{"n_layer": 14, "d_model": 192, "n_head": 2, "n_kv_head": 2, "head_dim": 96, "d_mlp": 960, "vocab_size": 4096, "activation": "gelu", "norm": "layernorm", "norm_place": "pre", "norm_eps": 1e-06, "positions": "learned", "qk_norm": false, "attn_scale": 0.102, "bias": "none", "tie_embeddings": true, "parallel_block": false, "init": "normal", "init_std_qkv": 0.0361, "init_std_o": 0.0068, "init_std_up": 0.0361, "init_std_down": 0.0068, "optimizer": "muon", "lr": 0.00715, "lr_mult_o": 2.0, "beta1": 0.93, "lr_head": 0.00624, "warmup_steps": 200, "schedule": "cos", "final_lr_fraction": 0.03, "batch_tokens": 32768, "seq_len": 1024, "doc_mask": false, "train_tokens": 307300000, "steps": 9379, "dataset": "wikipedia_en"}
MLP neurons of a small language model. Each row is named by its layer, matrix (up: input weights) and neuron, and shows model dimensions 0-191. Each number is 500 + 40 x the weight over its row's rms, rounded and kept within 0 to 999. Numbers have three digits each.
Before each neuron's rows, "fires on" lists the tokens most often at its 100 highest values on Wikipedia text that the model never trained on. A number after a token or word is its count.

fires on: " and" 24, "," 23, " of" 15, " " 6, " &" 5
L6.up506:524446418453553530483514562523530485469508499477503497502488476512492505543443517537488545473496522475493488514497571467492553452477497481360452489438427481468536507480527481518498435547525498457438549468561528540567498481479539553471455569461480495517498455571524461508540498507497453430497478521471521444564573509538467495466516541546558481517511474429513440573483547490516515481536551519460587504541536483542484527509543415472511473578520418413520519446481525540446486505504471418588498496480489393523470495509492539484492543498493500482544563577551460439508488551494544528

fires on: " " 48, " as" 9, " L" 8, " c" 6, " –" 4
L10.up288:538558509534476522437481513430458432447434434437460537461509489525467532543495516499531454535504616481453532536515488467490498520526463520522444450508448532546551515505503506600433541474486495485499523480540514490511468452495468468508517470518505492512432480460527472450536499472564458540549576555455485569573455443492470507560533578452505471491467489545450442524511512546474530499424518505468522524447463464464535553535524491508540513510550529456491533534521488575515457510462439487502507427531397448537504512563486517488601450482503427474499518560547459546577452542484469455

fires on: "0" 25, "r" 16, "8" 9, "5" 8, "ch" 8, " well" 4
L10.up474:550495467491436597528560515491502521456524425526516483478495507462510457571542474486552443521426434523511486505476534508451472477503539493570518485492468444488528518486593606497568553495464561530425480463468474494456494537525522490533504472464546563544459518472561553491447447533465573527508497560578490439472475549558483555529459517502470466523571523477489515454485501495503491466466508461512500503568456513570494525557467462494449473518517490467455473461508554530487521555521467481483479472540494491433459458587461446509499560396483463505565539546500488461470410472597475492

fires on: "\"" 100
L2.up287:499468504547563575510528513487510452501492496538490510448484477509521418589487477441581495593524507481544508456500503483459563590518492469566513537483502418476501486521464498447463493508519548502499514395486416499480502464550509454500511475514455500492574514469501542462487460475477559503468464468529516513556476469500499504588482525450443470421444561443450457496535493528526462502519530475509514472450540457548445552491525526365525513521426564554490455509598492441508477523499486486500506507525582467491564493530513473514508492567572491476597527451487479553521545510555521489

fires on: "l" 25, " r" 15, "r" 10, " st" 6, " gl" 5, "c" 5
L6.up23:508505570501484468491540425453502490505495574466475562487482517543481524495487495544444513458466548502501581485508486550536485485555497485557486429501531459487448517431464529495549540454512447471517456491480483520504517484562471588571535385554607421477542483400575542467419496513501512463526546573425586484506468441524484480526503498461473538537534494508528445491514453477462509476470505492494504518497502515442472600552449516531524502525408464499505526490523515547585545476530429521443484445472541483495490554512479478533500517487492475468507477544501465501515598487456524431

fires on: "-" 39, " " 11, " |" 10, "S" 9, "K" 6, "P" 6
L6.up119:524423461501518505448430585456410465508517495481610509503549457543454522560568509491422541502516453534477497504488544496547501450483501501454441412550478483494560538502498458493480475513483515511423535455504605518486588449489539523455551520547460509463512520497499505562443537484452523534488555535500465464569529539497440484543523492513551541491534453538430491499454436483457444574436506484480411441489483534505481505526510534538498462524447548474524505528517476557473495538461504498497469481501509482584549596557480512453467455470488488463486492480539551433578475462486506546

fires on: "L" 31, " l" 13, " bel" 6, " appl" 5, "ribution" 4, " trans" 4
L3.up681:527493502503517457553486483495433485494469528487425453531525472492543581437487539573534387568473511519424484530478537520475544510554485527464526492495485511492523482559469536505488458443509496535539522525452446523497507533563543539570529512502537412470507466469495472541535494616429492471520560481450454488539521479494401498511396498579507472556518544483517500528425564479485512564463477508530478500510499504461452503541523484593514475463473561500485576483455525522556514558527413549476534461481484573480506517501521512528551421484405495536482462507469481430490459508473480467

fires on: "us" 27, "is" 10, " L" 10, " o" 8, "os" 7, "ia" 5
L3.up496:477483503551457498488542453434577516532483585497454476451491527584473585466460453451585507497495501525503444551360529583549462515456463483529527441434458563425509523504580544518528497496478555492496530438508518547490488491472481554467491491478472470485498514473489492473525500488485514508471578507487568513453519507528542527515474491421492443470481454520529493459525508472411476459486503499501523552525439520514528436467446516517501542507493541453561500431523502478522478479516513426576540536502407538495485581526477475597554564561464465553510495553519490522477479519542546505

fires on: "ially" 24, "ally" 19, "ively" 19, "ically" 13, "ually" 10, "ately" 6
L2.up286:548547478488557528377513512479543521518465496514483513496528476415503482503527518561504500591477371456475533528515607527491432537454561527499428487484513504521491457523490532519552454514498510463531417514508569489493461574468470452476556539507548477457466518528522486451534489484484491515464518480494515480504502513481541460537617530552506472496448550505462544474522454443482414477447543491502509521507491436500453435493409445403566454488503505552495476480553476519523445472537495528425509533508466552522573518539509521453535571476467491462527530562471487524546478483554478489

fires on: "ed" 45, "ared" 8, "red" 7, "er" 4, "est" 4, "ated" 4
L10.up367:485515512563566440545428432517551526470494509415471480515517453533517513509492477532551517464618509583566429502491516449545568481515430562474480499485545566470525551538568543508523527529549538497448485470523471474499473389480600527532470488481431438497512530543457467477514485504529464493424537530518490505472454539529501507498512446468493549487543492472466548455535539488476459465528503532538482464508530492548504539520588427497515407521483521494445496483476540463548484484535527515547514493534495455462566419526530472465482516490526479465434456518560419555486487522426455544

fires on: " on" 33, " On" 12, " app" 6, " ab" 6, "ub" 5, " Att" 4
L4.up390:538414588459521496556521579499477485456458461440430541582523454495514504492469450494537517510523514588543476524450505474544556493435458529445551493407535464503548531508515469534497478509484498492479549384509480464553506466400557519531451538514572479556501565474535485517478494528536530502495493562511563507504498435569527487532449610536487510506533521484494487514517569458517528511543545466525493486506469551469452468452522492494489481467505481566534497437528543501569552409470508472496494484531528495484508506478456496445477479529449552427406472480470455529488483483428487561

fires on: " " 25, "–" 13, "-" 8, "," 6, " Reg" 4
L9.up83:497424443572526500436512581449523471442471506508496488575522515434524455526498508508450461531491512510539495456590478519475543447528500523545518484454549513443489466482465527511499470539534529540488451466484469478513457533569555528536438522522512496457509438522477508501525471479521527494505472542525429519581546492499496537465514528587552498428531526506492578591457516405570460447459510432508474506466572515556489519530492459463478467429479476472508488585520541538554532486468576474485540440469456447511456514495595558534533470438467515427467515460476523539497535545440443525

fires on: "." 32, " his" 19, " l" 9, " and" 8, " un" 4, ")." 4
L4.up790:445528444526526519498466499515497574517457514552507473524542458498464517461480591540465529499466506537499494515526512520529503527437471519521552463452527445488493430461491593511604505497472472545511533548480525516560466464513558484571521480513494551485492523547447526446498487423459515472491488562506444541474486542519568553442460485476451582536486577464472547516504417461454513487537554469438519558445463503485511522568511530512569522444466502485452571436488528448498515425500594409455481438481517522452435539499533532529554515466473443534483494540504429477510480523456579494

fires on: "ak" 31, "the" 13, " off" 11, " out" 10, "\\" 9
L2.up801:476534506473536495563529512525565476539494561568584477452512509501520494460513556457470529470468463455475502537465519538497452494422506549493506540421449523537543470541496556506462460468590625448561446471482485521499452465438537514415575488508563523509523502543481498554419556509476534524506535480499563534466491533477412545554481451541484483488516488564607496531575547479460473544470462482486470422470558507455432493475473506519507454532456537492500485547486457515524545511542526524515509542497464447481484488463474490473561517531481485498471500465580484452414481453534433473

fires on: " " 21, "in" 14, "g" 11, "1" 11, "9" 9
L10.up801:519541489535434507475445536552463503535505512588595578557470458481444521480516550462442457459498465523408489539498517533501479512517483498516506477531536565523512551542473562558553494487437458430487513542422538489581478456540530527432522534591554518483512523490446462499498529492589516507511486480473491506566487504548513510472431456505570514423502516522522473508498477488441507465493458495471551524530545399469470457473448474474491528492587483469540508546526564452517554499476424511515525480476481421479426475486484499424586470471485481522534490509454567503520562493520501424

fires on: "0" 22, "2" 17, "3" 12, "1" 12, "\"" 8, " " 6
L8.up217:542440487551551495469528544510473515501527439493504452454484560554470525491441527524503509515480498480568508535496495462536482511464460475507476573482535502381520462515597465530475517541556471541505494489558575511531515503481504500445621441496514483422493507465492488507432540440495560482416539551474535463529508546484479530468455514539528472497489463458507510490492503417519496502481520488582457511531475412492483489544475471619512420540529424488526535471514512510430483486533454500561468502509570483472494422579545448478471519453457503555555524484467470488558529544439566457

fires on: "." 35, " there" 24, " since" 10, " There" 7, "|" 6, " bel" 5
L3.up445:497493459538540520509484510432565463447554380443532474508534528540642569496409473522477539511520549470487445446493565504483506415469499512526497562431490474531548517505515449491514460459466484482449493477511599496499500501430484511504506579561521531527555497546569482501478472482551470464502476436520514526507498490474475428513473518529577537534528544489463471529460568478497509535514495514588430432501512509454524447483510437505495503482484469522469530453525475491525470460452420502526500544563496467498440476484449575461492589531552490475460523503497521500592499462510530551

fires on: " A" 26, "D" 12, "A" 10, "F" 7, " " 7, " |" 7
L4.up621:530466493448472474532453449523487495558494466523520499419505460490505504587520492498495546542538496496534468513493570501554561496466480570420465468479521449527537464491489438457536524550435498451524532413476501456567534473523492502556526530535499489425514550516479502418479492476509514535477480512530512585526521470447515509579500479496519478525415486471515445488504548485427533585483529543456484455454469516535396530517525504535520405524474472476447488521477487508559414528488572495578584512539507472464466511526535512486430539511458514453448513442536541497506523448521632469

fires on: " in" 78, " In" 11, "in" 5
L4.up761:478466542485527526500494513428516526519517422521481507539593403520498504461480515479470436519524440557456482555523467493425427511483553506521541478530471547483569458601483536528547575489477570423540513583503494499559548446462544527500503520560569493455552492509522519481481563468513529474562454442502501470488520432503511530460525557537487557483528486517410519520498505444514463464504527483375472477448482502480468454527535556552551499489528505489476423538475524502498462529439473485518514440388521424453468497519446481540530490505476495513534466455555497526464510540541512461

fires on: " S" 40, "it" 9, " F" 8, " of" 7, " H" 5
L10.up654:521460492469454437510453557503502477419439500527472437590558454546496502526525548496439482561491502497557559489438542507516543469567552531559463536537480489443542503481518552428504519516490457507507488483474514527513470468542559518490589474614516482525463464459527464520461532442491460493534491533528487489513403505474470468563473537524476495494525466518551472583524503536517524412516516478499365501478536476510548446446458509476524489450516505454530504487516551511470589460443485563492549404499546449497501499440485501569490471457508500567436480477518569566523485479489470517

fires on: ")." 13, " s" 10, " o" 8, "." 8, "p" 7, " a" 7
L3.up133:481475480566475491441478477469551515468462473518527467464499533509499469532495523529554569549560518526532484500543466520488512507526420484448535444440503460472487555458474500456560516427478404568502522511477561585503460477492525484502467487493481525502549500506464499483524566448483548589459492511497534550415463471504528569444560499498475532612486471482497512551542494483468461501466548457489590435496488451481461465457530513512543454464515489491514530467601496445444499460562514495490522493451494534416475515447438556508542533596518520525532492465439495455447483494521628493

fires on: " to" 20, " in" 13, "ian" 9, " from" 8, " the" 6, " a" 5
L10.up132:536473540451624542484463505451476522522461474603529575494447457527469477515461504474481485507501461540537467510530474485458491511479505382509530572505534461444599541464553431511496542502515511527482565483534462461497504520529532488516603507496533476442455510531486466506612497518514534389499532531506477471506498509540550519582482552510459436438529506515464519523478528474450453483564447503428489433468492493513508492424512447530531493518476492489510465524540486435491562499467461518493454455486525473545498478543514478568553464527488447470517550453498455515494504536483625468

fires on: " (" 23, " and" 22, "|" 11, ":" 9, "," 5
L10.up342:620471478506462502521536499538486494531477529458453448509527551525510495470509419481492483580507528543580530459528531527443490516452501479434436507473480438445491493513553514481491490525478528503485540496486538555510430511490502466521494534556507515471546505510473529505489473542497472515426511497489537564517457490483473496502493510551550502506506491520370542460523587477462499430475413497421540438502548544501514543497517423471475473524466479566576562533543486540475509564451535493478523472509472560552503432536490491532583465461468483558469521482521443365574488416526453521

fires on: "ical" 36, "ial" 14, "if" 7, " found" 5, "inal" 5, "al" 5
L2.up304:438518447500528485442486462486593460539503520532463434436516555492529474530488514475467484544481467527523472545493485483509499544460465547526531579381488546531481518489510502455538521444494509537516472483498562472581521493524470490545531476584468478451454496512579464482537462494506528572482506513528511526442576522474529431451543453530513556509526546412476544459541495433597477394443420596547522504486511480514534437509535496523533593485518469491508507481490508458557523446495474430464431522462493515536506499487469453523515519538492446506570485491443434523470460518533549478

fires on: "ew" 23, "od" 23, "ad" 17, "-w" 7, " hon" 5, "az" 5
L2.up407:544559446521549557586552502459524474531547448482460504458475504557537454508491450451399510549509469475509539524500556418560514545532525511446453412454476524526498466530509502442489486510518535525498527525442505483479553434490486462578462515621465455490511512502488499440554456457516511532486492486547467518546462523460515539459515476502469468518494479515475481477545513511490478582526454414509501563459465511526577504568558491467464500481507546530475462609474557467559504440526476521452515453461419489441464470570521547470477472513516457522515562567526527466479480554547445464

fires on: "it" 28, " their" 9, "cl" 7, " of" 7, "t" 5, "ass" 5
L10.up752:535566495409570490516566527482549523483477507532471453563454508543432434486531511572517487459508463532510485495427539532446526390471470542545500479515472497480470395498503486511519499526488474558448494503508481568534536529478483498525454472532475492529462537406508517556514580470470487506509465462492537537421455541474509538538411491554477506445474440446532505500426471561530501488475512538464561544551527490537437434513474493478501522515498530441462526510487505509478608474482490492502554445551549463585514496446506436484510518485494556511579472473458490585547541531543435495

fires on: " in" 43, "l" 8, "on" 5, "old" 5, "outh" 4
L6.up108:516525547461488472578522477472535520488525465502452440499470535565504482522617526507466516495575459588469553526407497529485471412479459474547474493522480531571493475567460471573518517434463557620428516513545497435491454439457551520512481533458477544501421517501457486441441480526547493465466494488549433473509506523558511512504504502457499471523496507492529466449530447569458524501520470480541560519497543553503494396525525480484486526546461474422530497444543533577549500450524478526483483501560507464493543418482507485568518520502435499563492516462496452494530551472509478504

fires on: " (" 78, " \"" 15
L6.up603:490440487528514539445490563501533596505484530506565482533576563456566463525455514518516467507583530505474545508529468457467602560475460483553559551505512487461508548527476503381486506568444483492488534555440480455440543440465493505575479578495513493450546545457479546578501498439485513436477491491522534527499450404527531483445446500491438515535510462463476520463502526457434479470519473457514506466447475439518519495494506554516495523426458466537557552538473519516543466553473478433463437515555514529477549469521492486556486467534453487471474507443528470444584518492502503491

fires on: "ed" 31, "ated" 8, "aged" 5, "ved" 5, "7" 4
L8.up255:533442428481512577476433447593570533470511463560513480469443514552465410556426473493509493465512524462475489487522472386510510528482460582529528502530515543506514578530516559540560535536466519481490453473483413438477503487483539477447434550499463481575530532497504486450508495517529509534469475436477526506512507478548525511553495543544445522566545521455509506515502568464459522494496521532540485407479554472503537483492537451422550415510517518492441491464449608481428509450582537460496497520542475499537529479496482529511546469422541480510482486536490472530493473535504446533

fires on: "'s" 17, "," 17, ")," 14, "'" 10, "–" 9, " " 9
L6.up817:538493539472547542502503506525494534545493516471483462481495453422504389535548506523472508499499543514474555480522436471485478483550517492510470519582530564478502539515467565500556459552525570524476518536565548540503518500505543499498492539460486483513504506523525494550446420463541517526572472455541442514533532463482456520491408484491486542444553512523551537493463615472430555490500513471463537490495487422541484482466514415496584494496583515524477511493531404478506495493456425556452442468473458420515485456552485481454449486439492465564550601485548504461461468514438499551

fires on: " " 55, "1" 10, " (" 8
L8.up945:495495507452565504475579570497550607460483426474554465552551488451544509445547500526510407537494472463472575562472465459448473539578530477461558487513492558493522493429464535458452466493533483445466489496506545536456540542512515480483519457484557502510497506475510539493536504489502488528545537498430542550546483454565487481452407495381508497487444503539497466491536519528522529482515448543481503469544486347459502553514474499491452530510571531494568553462445512516478482513425505476470521434530468573541532466479483507517573542468500472490485550489499481488475447524486524457

fires on: "l" 38, " R" 11, "r" 6, "ul" 5, "or" 5, " r" 4
L9.up276:467489566494479557471455464464539571513448504472489482479447468466529465509546494496537550520522577513531537514544505563466545497451473522547466514495453473579426451407529484543473502436434456501482552482437513521555536523560449471552469475534540449520498482462486511452470528515624453467504535570521460461484440528503507478501470492441465490523490488461508413514485490483455527474521572439531563476465505541505494568472494587494576491461439526460508486475500488555427521545560500419484552438505542512533511484472548505547476487490503500484511481567481481505450587544465547597

fires on: " a" 21, " an" 13, " " 10, "ed" 8, ":" 5, " sub" 4
L8.up639:541451436501569515491504516486465508528563430487452531503509520546518497517480471553504516489517506523545577537476454550525545527499486548518482430375457531499490471492565450500428484488487574501483456434550570524514429464537500511480506493508538481554509483575515474593499549509471500488464463483481521509465455506499474539528442562582419548532493456529526485492475539508551504490484523593463398466507593541426466577509526528504504476542598494491429502486507511473487547501452473490478538431485437449484591493529494479429434453450492478540511506523498505463508463472455531492

fires on: "ust" 38, " Public" 7, "ere" 7, "oint" 7, "ersonal" 6
L2.up730:533501526469471471429456539482553514588466563491442545468460460531573469545498500516523474501426515561514498529502515525562560475458461448476447478531534555474524442478566451519468523492544523533456522464471534501519509554580477449445487537449502482530493561539467514482557525534510435509510555504461415547534590483453516516532479490459497507456493546483512516454422477482502525498478510487483477548509563492554506507442595497439481494501375516544481544525552498540493482510428447498477471570509468465562527459457562462462514466523463543515555546535481433501494507403493582530

fires on: "m" 86
L2.up19:458472532493492587449532515420469474492473479563471468488507536533528523501511467504546479573544484562477496470483491504395445521433486393506438514539470542570453543553592579434458491503531492536399518445487472523484459509512509466523475546483454481485590551491495489513424460476521447496505554437542501506543529456561493530446539475448497490475451583486499476433598501498539524485441541506468496449501482509551491504449509453505468459464471515465527433490541524524487548456503557543520492499432512541485498528584477433556562511517536505506547474434526508481487464524533526476

fires on: "tern" 27, " there" 8, "ow" 5, " grow" 4, " There" 4, "ction" 4
L3.up325:453437519491461511541459444472517492510548489490575524519479520527558462441498495498508446606543540569483556542458426482537561518499469451426497587455492540514507537550593509516469493454529513491461510562485536482484532516505454514479445577575495491517498448486522512432531476478429507465503619423486526518476572422477456473474462457434444519547505601486517567514478445531483480540535487556510458501572468442460538481465498487490484525491437508443552525448521526518534501516420461471520425544511468469495498459515525530508517590475459513513472477480501516498551488482541494494

fires on: "\"" 62, " ad" 11, " by" 7, " as" 7, " j" 5
L3.up331:468568493554440459463504488475558580535552569485465502472593554470466452519518475470511501592540516443518520554481537467486494531481518442464556516470500477416523448476447507456432524489490479537493509476550487523418559457489472534534471479538432531493581493511473508469536463439460506506517504481519534520483480484504515528463560548578492484495527523490438424563557507525468507485556536505561492512470524441537423613492464507496531496508438475521479472468546520530492543463526458413469567496497516458525515558451495503567518430515465517486575503463523385524534525447485531451

fires on: "y" 31, " sy" 19, " Sy" 16, "ram" 11, " My" 9, "ream" 6
L2.up45:479544453528502497464441458447525492497455556473527514515534469489516488516470483426449439477478451534573453540482544443518457508531464497473504533528484411437472498444428507474529416470468448423501509521397520555464549457477449497524553580532483464488484456557523491561479495528451464557491519480544428535474577525554519581559611495500554460524526541541548511492544461510510459520502506563547522482525481472449512439441463543543501528458532555551497538479517519560495543525516472517490551493560507529523474534494484522485434461448589509520502473535506452495462558424539541475

fires on: "w" 13, "st" 10, "g" 10, "ck" 8, " Reg" 6, "en" 5
L8.up581:533489499404530498493500462459579480502482440498546516559591498450502511482525510412463497457498458538500579529530435487472468473522504533499487551554507530541539427528542473499447548463477451484500452574503503466452493538493521496528494480522533479452454513512512455428478428479535546547471569581422496506523451508556484487461479484583445511512501536482523443474512544552481451491477452440506440585492544521539540523519470434519422520503515510538435557519551569554500444485515505410480490542547471421515488512474509575502436523476449547509463489473508478555528508455529541588

fires on: " in" 23, " by" 14, "ill" 10, "am" 6, " |" 6
L4.up632:554551540507521582563465472445565492541497464489541464507525488530488483511554445471523493567600528584540494461510509443461470517477562500498457453488478458493426426579503502463559523523441473528514491505484513496486493401505537588485519491542506451528556505502440472489499612531414495481488531478473553503457482474495511498453504506561497484500589418541441487503595472492445442491550541487488398524496479478469510483450536599532499486521535453462445483539500431462498475535548541476479522452519514505510539592499489502503450494491467472512560468464502456501449508497446493526

fires on: "," 76, " and" 8
L9.up815:462491492520487497529556488517493553564438518478485444490515472454529473574556574457491452529468525478489583544517517521519515493576417481526482546497485491522510500584555603520430540495532515545494477437527479474479499501531523508462421410504505545514517489524489458521412506487487450566544525475480499555537455472582568521511475513444476462467546467593519488509507522517540489460515506464525524473520532479475451443524426432466483437589582487507468504521454490446471409465437443558525523481457501489552530486528522530462486574520485447520520494499489468437432510507414533524

fires on: " " 34, " T" 23, " F" 11, " V" 4
L10.up223:550457429539507479470439541527474472529525516476428521399467473465502485525459589548502454466549560509541519502559438405530582536471563489493501539496446523502542481487480477543532474552550520530480441515538490508492496535538556484497469534529433448507551507480500480500437427490590470525484536495525496504425475523497530447533463526498481429553511527549586500520511518453488567514525521488476516534450499492479436544539506494528498516539533526501542543480498483417479474425471507532513515534392558464529515410499477505465418444454497548524450573481579509471531524455476433502

fires on: "ine" 20, " w" 14, "ations" 7, "ates" 7, " children" 5
L3.up799:493486498521514470519508514461526533568522511491545594482554501547489493421478451477468431447498502527458480450525477406450511540432474519594526500586451592508505461459559526498473531565497462502475505478510547465474561459478468539484488451511524512469522520459503436472569530524498499459429478488469531516503480474521539473534527498396516528473493478545517565414531480527460507525551527506483445454506471494448498498516466507534503552469510541500537521501458507538556447475447517464533597413531425446434482560547458589521532577445478473466518509421444490504472524487565498550

fires on: "w" 24, "b" 15, "s" 6, "able" 6, "th" 5
L6.up722:456534501522544460501526485495503553574510560461486478385458457495465485466565596529487559496551514547477505499510492461499446539505486521455527516526487469487436476426494502464499557493547415524530510519489480572452452526545489442470589493537504488461584572515465559500470543513389523514516549489506513533493491480459541483453438489484511463465473534535500447502501583541593496469489447461469535493542475522405542514463462486430497505499506530572523478543494518454530472540509453500531585506496396544500509475522446478540441526446543508481458449534426506519552550488464490469

fires on: ":" 31, " (" 22, " the" 15, "re" 4
L8.up856:546531473541424506419469451456514570516470513429475448540446429555519548441517471558499441495496525472492547452540536524460501481417494543530491450492438418501477499463475467509535492464559575495537512530567410489481432478486529474525503503586514481538486476501543476472560504539453527466469534492492503511514515544531435459429543509574540505525556519471556545495458550472520519529563452435431495490502481582490556537438534441497451489462528494486587491542528492421535499513521485497506544528531515493534501464506525581564562448485530517545453492457504508402493498497494495442

fires on: " cl" 42, " Cl" 20, " gen" 11, " en" 9, " household" 8, " pat" 4
L3.up65:520466515519525456554547498474507518503524525426409388518523585427552473508542474476465487533446517513497486492498541402511552450498491534448502515479496522540551456486510425467443570566554449514528411377409495500528526481511411509515461492481469535471481498496480537463467523478481505540556454497542539545462517583540505530444481501480507465514536555474515444519539443418478543511508547467477546574480556544525541475466561546512508522478429462537544542474488539489546553516524462517498482448452565498519452550530495527489489478527435511450513593503491510511489504494510518531

fires on: "\n" 45, "\n\n" 21, ")\n" 17, "^{" 6, ";\n" 5
L3.up767:440495547580535479445487515533483519516496475480468453474457465513490517506510444523481526470563557547501565547509461440509547516537472563451509568508448505506527557522527445491457488477500484429513446519567458491449502463609524508531586468542566447425523501519411554512463496572510514539474478479532490440507509463512433574496477450543517564484505513525544533516378492517536421463445508542558519512467444482485482496463521490525565456495486470485548546548489529515485547479435517510463482493419505482468533535567456406480511522495547534491481512467542470432464443572507486537

fires on: " " 29, " of" 16, "1" 15, " a" 6, "2" 6, "0" 4
L8.up622:411518501487537504533563503514503534488558411489490524504491502478486479498473471533488501492572469446505571534510485492546439504481485475480564463503589478534493494413482506476486528528517500509464530447490475497456495503509543495561515421535474511441476537479521544466492497397470549486509575546527513524559544501533504566509417499494538493451578456431483438487390517469557473554518429548501454517468508484487490564508519503494399505519522540401519505532500457463491444493525549522526510460522488507479501452538641517478510466511546432552438545437484467493557516531499560435

fires on: "c" 28, "-c" 8, "is" 8, " C" 6, "us" 6, "res" 6
L4.up847:488537511521490508446538479522607503544536553551494501468452461552472542484501461381505469527495494498489472493483574510468490520459484451451480497439517513516510528456512540462551578555513497498496530422479471404505470522505475523507479429432432534585539484492489505539537502560468506573469562481550537542518500507516480458526447399450469523482514558535532521523468494530443482437498477445461562570454464479437529422465506475469514603495543523497518476427487480494578522552509458538465528486554512569520587476500548471566530533507508489524515510525505445504482431524429471509

fires on: " |" 45, "–" 11, "," 7, "2" 5, "3" 4, " " 4
L8.up637:542480468469499567530568463549497527451541490489497442526523509460489461523479489528447474464567462498429478515522530451550510379509546533516476490474509395495463477448541542492477559510465489506444529520523486448483450487547603493494474514457497548416586491476528477434512450476566557504498455417471509475535497558516522563507483551516529447446539504467545540480426464505454489541463540586519489546465499501481470507507531601476471574557463534468527516449453451539528487488472528512481472441438492437492578510534541479523474489523535493488513457513503483523589556495535541566

fires on: "-" 30, "\n" 15, "\n\n" 13, ")\n" 13, " popular" 8
L3.up139:482524503554568551496564481510520484538491444463458433499482476523507478546526477498454451507554490548544518528474399495520483542420492520498484512467492477491519474500460455469486512457487508483451365500584459517513517517542521484577535497480489533466515524518438472514487529501442447472488589514540492514539510527485511563463522528523507536532542459497472555516518441505558478506453563508517497512485400475545499508448501536525520481523461478539568535510512519502504540523442559478449518469434466549497448596545434466521531476462532475495445464404432483532466477592578516635

fires on: " both" 30, "ically" 12, " number" 10, "ently" 7, "ately" 6
L2.up370:444512459534529403454550485530534478431474488558472455531526491503490479476545485491537538497542428437501476461498552519505500520546481500562457528513497568539515471528475552537542494525439540509527500547450549509429527421495444476513495428465521522402361504497494526482539482564551452514491520477578526489540428448466565479501489481581520465477450526492508439546473489468435492520509506536517537518529475484450427457525489475573467473485571529511460531512561499445497383472506499501559515484455515518495515528506541540518483528590558443551502495577458475507519462510546468513

fires on: "\"" 84, "'" 16
L3.up678:558483513491525512454514487510541491520469516510515511439512504468497440590489470432575478536508556479519507470385493494429569534510431503538506555458470478475522431566500563440403501461545544473553474450431525540481501446514473503485463558513502429500544516497494540448538460491500507520503476536509539562515471541505518449549510442406441509455480493536496476512506526506475449580448549519583460490467493525500452535508448457451517498528506548562506544554567519446532494433460499500442508572475550441450611496515525514491492469509483565540580527511521487547475510435521498479

fires on: "l" 12, "ro" 10, "s" 10, "h" 9, "H" 9, "w" 8
L8.up666:440488557499453523519516501468468513556530544503441452418455474526537498481494430468467477542608513541483576521517517544478420512463543577513474511505532459498500547531401562479513490479520474575518555467506527561457460534554408520520513479522476527486528529472457527510460516450513442519545489503514563539532431444619515509502525498481510505446534536533457471459499599461498473447488450526505423500493477481434530503481491506439510476483539505542473462460546489441557465549510483498482476470499439452504522549572507479512518474479555513440508462460594562561478540432503445493

fires on: " died" 14, " married" 10, " death" 9, " family" 8, " ret" 7, " ev" 6
L3.up710:465488454500500475557495543535549449495436548502502590478511452468474504474491435526507494474492476522536567558507509462473516467506484437468494552495580476511452519460511563489492408418493454498486472478446567494429549487468513460541528453550445464452431515532518491492552537490495516456451410476544533539481504447507528451511527558503504454544507522527533440513467501598505563510498508510574458513473524510431509512500508556509555491404540444523505511538507580476491550472506450499496470609497500508537502453449463496462496529492456506530493486581495476569571404434525540579

fires on: "res" 15, ".\n" 11, ")\n" 10, " (" 8, "_" 6, " -" 6
L3.up166:435433486466563515573502505450585509480456532491497487509415466420561489482518492540454592462482428560531559462522488499457529478525534553534510526515466535502532494538454506492530443523513519452573508501523533504481529441494465428507526499530481504460474517507501562519538495465457509509532500471469468486555523559454465433474493468572511483519564486500500526507446494539480500437560451494473490426525532567488512428435489477402499591455570483547569472487522517431544472540531446558494494570468489467507516494523573532477510502520473446448538475590545426453497440527510547463

fires on: " " 100
L8.up873:571504417472538582440411535513512473514511474494452481497536477508515519496513535505495546528512528505564480539473509473515530455502494528496474475545482412434531461433490476590450487502474450567502507523548584450505468481537532517492470482484467452431508446543491518563524537514559506512500528497497536448455503522591516518482425546474493471492523498505558466500475512521416458468554555609529409541478505422490497539482489457477476570526558504460559510505518460486540477471473427507569451529467461472478564528576484470466453568457575486478514483480554505471549478602494508475

fires on: "'" 30, " Just" 6, " Att" 5, "reet" 5, " On" 5, "On" 5
L2.up511:473477484421575577545518517492542482495476489488456519478488518558475488462465510517530504503502444537423558514494466465455552450417538491530532567492497468479548490449524472496453492458488496442493541453531491477539550518487524479495522507585488508457537548394424500456521424464504488463527481525534426517503475511450489437595593564579509573459503547522505458479468544477520457530542527466508529542462544510470435501539499425507492507530496506512465484430512591515493522513484496479538512437520574468528533434407511482513547584452471522530478472528498423537520584539519482536

fires on: "am" 19, "m" 18, "th" 15, "amp" 6, " Cam" 5, "ath" 5
L8.up421:500503544473492491521456520534542446578507456511486503518537567509573536502552471493462469468493496550481547522524533507413500532497544428503524446500488543559467510476497488437535441481484465453450497540452522527523518489493457523458550539461477448388564474506509498392460547440476517468564527529475499451529505491439487508473506482534482523444513618475575414436582546475472441599422526536470505495555568540496480488477512507510500450571511492535460479535499555481510465507508485464479491486543484548506408488570503456464499513470522510541510490473511455518475593467589489504